Weights of a small transformer language model.
Architecture: no position embeddings, biases, ALiBi.
MLP neurons of a small language model. Each row is named by its layer, matrix (up: input weights) and neuron, and shows model dimensions 256-351. Each number is 500 + 40 x the weight over its row's rms, rounded and kept within 0 to 999. Numbers have three digits each.
After each neuron's rows, "fires in" lists the words (lower case) most often at its 100 highest values on Wikipedia text that the model never trained on; "fires after" lists the tokens most often just before its 100 highest values on Wikipedia text that the model never trained on.

L2.up43:535450512491466551514465502560458571505528497486589498550488458430521441552433433569490517517532495471455563497506475472483512411553549456514497452437462458513458567523437470502501516550483536404439491501441550498579536492493488492576464541458485513414584445438578539542394502456467483546
fires in: "not", "part", "also", "only", "both"
fires after: " is", " was", " are", " were", " did", " does"

L2.up118:520545506532510490513472511537478478542552469458509510489485502505592468443523516535451510535524428536512518424402475488466438487487544444422530489480538494474488516581427521535546467421554535485500544588504499581528489506532503515523398562492528513533560478516504478506525444550532583544
fires in: "there", "from", "since", "in", "during", "of"
fires after: ".", "\n", ").", ","

L2.up773:542497473563479511513486516515453511498485500531510515505505516417538490520549501478478553477538434418512446478483482506433481515497575490465525456571465456531516516477441504475493587464481528530457434497462473501439514459489506487511476433409477512509589484419530431458559495523550498461
fires in: "they", "are", "were", "into", "of"
fires after: ".", " there", ",", " There", " that"

L2.up607:400490462557483557491455481454509429548465466452539436468540489476491515592546570514547526510436485434501557557503481484576456493520560542503498582482391505510474560448537563530496474552529485512479469460510517486513534531513570583464495598502535460517496525472507518439471491499484470444
fires in: "s", "a", "an"
fires after: "'"

L2.up319:532457512512569535512448495479504527463530452515469385539510487510493529520517551486483501441469407431469553525451490488482510558517569519480471572532521462538492518479494493441478564512482464478466434488509534511497542475504499511530616475485552488530476486425537500474548367470481524455
fires in: "his", "its", "her", "s", "their"
fires after: " of", "'", " for", " at", " with", " that"

L2.up902:557459451479544507539512493496484562529497523490502501512451497451472474457489596530485491432616424476508515478512554468504487481498536514395559449456492499520516438530465513489448483476552507456448544581511491483487551495516550519518541513476479547545558473509526571508423487526510521538
fires in: "but", "and"
fires after: ",", " the"

L2.up1421:524536474467543465466455484460537557419534527490457465520513483429501468539494489497440460465481454508454524449480541473493492521525527568501550451498505556538527473510438492438571528497465508421515478499495567567395511494461481465541510457528560519528485509585525509539552474449419537476
fires in: "new", "old", "western", "modern", "former", "2000"
fires after: " the", " a", " and", " (", " with"

L10.up5:453506512434541565502484454543458505451520495540547507491568518458459566493533493466576570513568458440504530495517527478524489406525493469491515549447487521514447528477427567598541464454469509480454453447521476521459541493481427561464444500420488411519542503520524545453466550469483491487
fires in: "a"
fires after: ",", " is", " was", " and"

L10.up330:527464481458442502519443455476463529570504493535567475604501444484466528497583526490570533558493473496494463545454459466487411425495489523499487511529503467438471580524501487476442506496512453534522453447485524563525556418460436512479535504555478495424473499556528507568417376518428414557
fires in: "1", "0", "2"
fires after: " |"

L2.up1119:556483505567510599629495566527463421476476509419544522526443536511421479504455493526443460450515490515479469454481552502524497516507482532466497458516395529513523503485399484477466511457543454511404487478540512553500566483532533497534448571450539570479519491449549504493511467517475525542
fires in: "to", "and", "in", "into"
fires after: "\n", " moved", " (", " \""

L2.up431:495478499533578529559451510498412524496520490517408499524521512447570432538555524471481457403520494463538472472476534481423481504513554551530475526518540502488470502501477475482538606539448410495493486452527564564491553482420520517467545479503510482496487477483500489478462500512449518538
fires in: "of", "following", "two"
fires after: " one", " the", " One", " List", " The"

L2.up481:512499464454508526481494432494463543460511528521555431510538498506418478504528441472433473470532482484440604547532494504407486496536496515501509489503478513521464497465506504438477567555506461503483495451439475521415511469510410477452488503552439556386469540569537550494509444468429545515
fires in: "same", "other", "new", "young", "similar", "younger"
fires after: " the", " a", " and", " The", " his", ","

L9.up864:536565476483479549512504458461477500554464418432500521571539573550555511449526472505447480482477527506595452465443563490541502465531557555513486560478542481515548535582410438518487616506523510445468478537514481504469528572558469497477534504457449542542429503517503509438471432541473472555
fires in: "first", "in", "with", "only", "of", "winning"
fires after: " the", " his", ",", " first", " its"

L2.up67:512496462552482566498463425513536516529543511446514451557473481395547484514468432593450487516523406387447530513425523515450487478551570522491497497513500445547524556494488463509489492533476548452452515456420540520514492535510488483505480532465442602495545438429464525454524493472452487422
fires in: "as", "including", "also", "of", "like"
fires after: " well", " such", ",", " and"

L2.up120:550507445517549478522501445548476527523488529497476482532501529441494517507486437475481555524501423535493460520477468488550491473559465470488488574545556402507554491494428495506437566469489568528413552518470554511494505467550488480527454484566551503527531452412534532557525492482506527492
fires in: "on", "when", "because", "over", "while"
fires after: "\n", "."

L2.up143:469530471473467554515505445547493490601513473530511523552512510495537512471564452455506520496491430540527502510455503478478462530523505487467521575454496504486508592541472447569480512520484452465493523548557542494456555519439434463517507471474528474497507458520479459513507454544518541470
fires in: "of", "after", "following", "s"
fires after: " one", ".", " \"", "\n", " One", " "

L13.up174:527479519495482464482464427446483539430460537473485489556546441471528531517504502512480498485432429474566542519491454461493472558550521521471512583528503436478482503537499477496552537499540506465455526436418537443536477464494507460517601573512451544437554541501519533525530432452460522496
fires in: "gotha", "he", "she", "so", "where"
fires after: "-", ",", ".", " |"

L2.up362:557438518543526489460498488496452492563481470470558544581458500457495526429484420457545462436545470563543493571451548494547449485547486559464427493437498472545515542508465483449525451456573492469481537500462520604396551456491477468543548481426603492504538461466529518579519474522514582498
fires in: "on", "march", "june", "april", "305"
fires after: " on", " in", " died", " May", " March", " 30"

L10.up1309:528543554541546514512486455513510474473477463377458458553479497490476470413515467505447447512563480441558554484413595472559468544554539522543535454490512441462477452467511478427475522540535452524552567516463544540481511459450477495521527524475494502489495407494527508478530455467508539501
fires in: "the", "his", "her", "such"
fires after: " in", " of", " the", " throughout", " In"

L2.up1459:536480508516484552552482500615507461467548436543513418510511463472499443533503510543458528520463443465501509449551504482443478465550580494489541443457502474539538504478495537518483589532487464553412492478486497484489610505461539535536567544510547499414529476442536505418502514446522480481
fires in: "they", "their", "its"
fires after: ".", ",", " that", " and"

L2.up918:531469475513565502487460533473487525491506499515507561489527441514508485537504507470460503410479427510427524548457482485477488509483528512480460487534512446474505534516408521418483548454470495466507460521468586519465488439529483467527557499495578504506566457461535465495518488524436581517
fires in: "film", "of", "season", "aged"
fires after: " the", "==", " age", " The", "===", " ("

L2.up361:522526556576424528534424446556401499446455533518563539528469483415503524539482469517546501481530472442503438454499463488501480544495517562506456513562470531529424532522486474523460542488483470480439441452510493462501550523439455484473500496483488507489562526352476492537517557485523500488
fires in: "to", "as", "into", "by", "with", "of"
fires after: " well", " moved", " up", " divided", " addition"

L2.up1308:549510509518539505460543530536516463497535544453553453466480507468519520483465452469497507422540510502510482522434524486521480448519479448474497455530508478474531522489451578497537478488514505461512509489478536566460607474539468497507459547463496540479557413468490462519471491518518546478
fires in: "on"
fires after: "\n", ".", " died"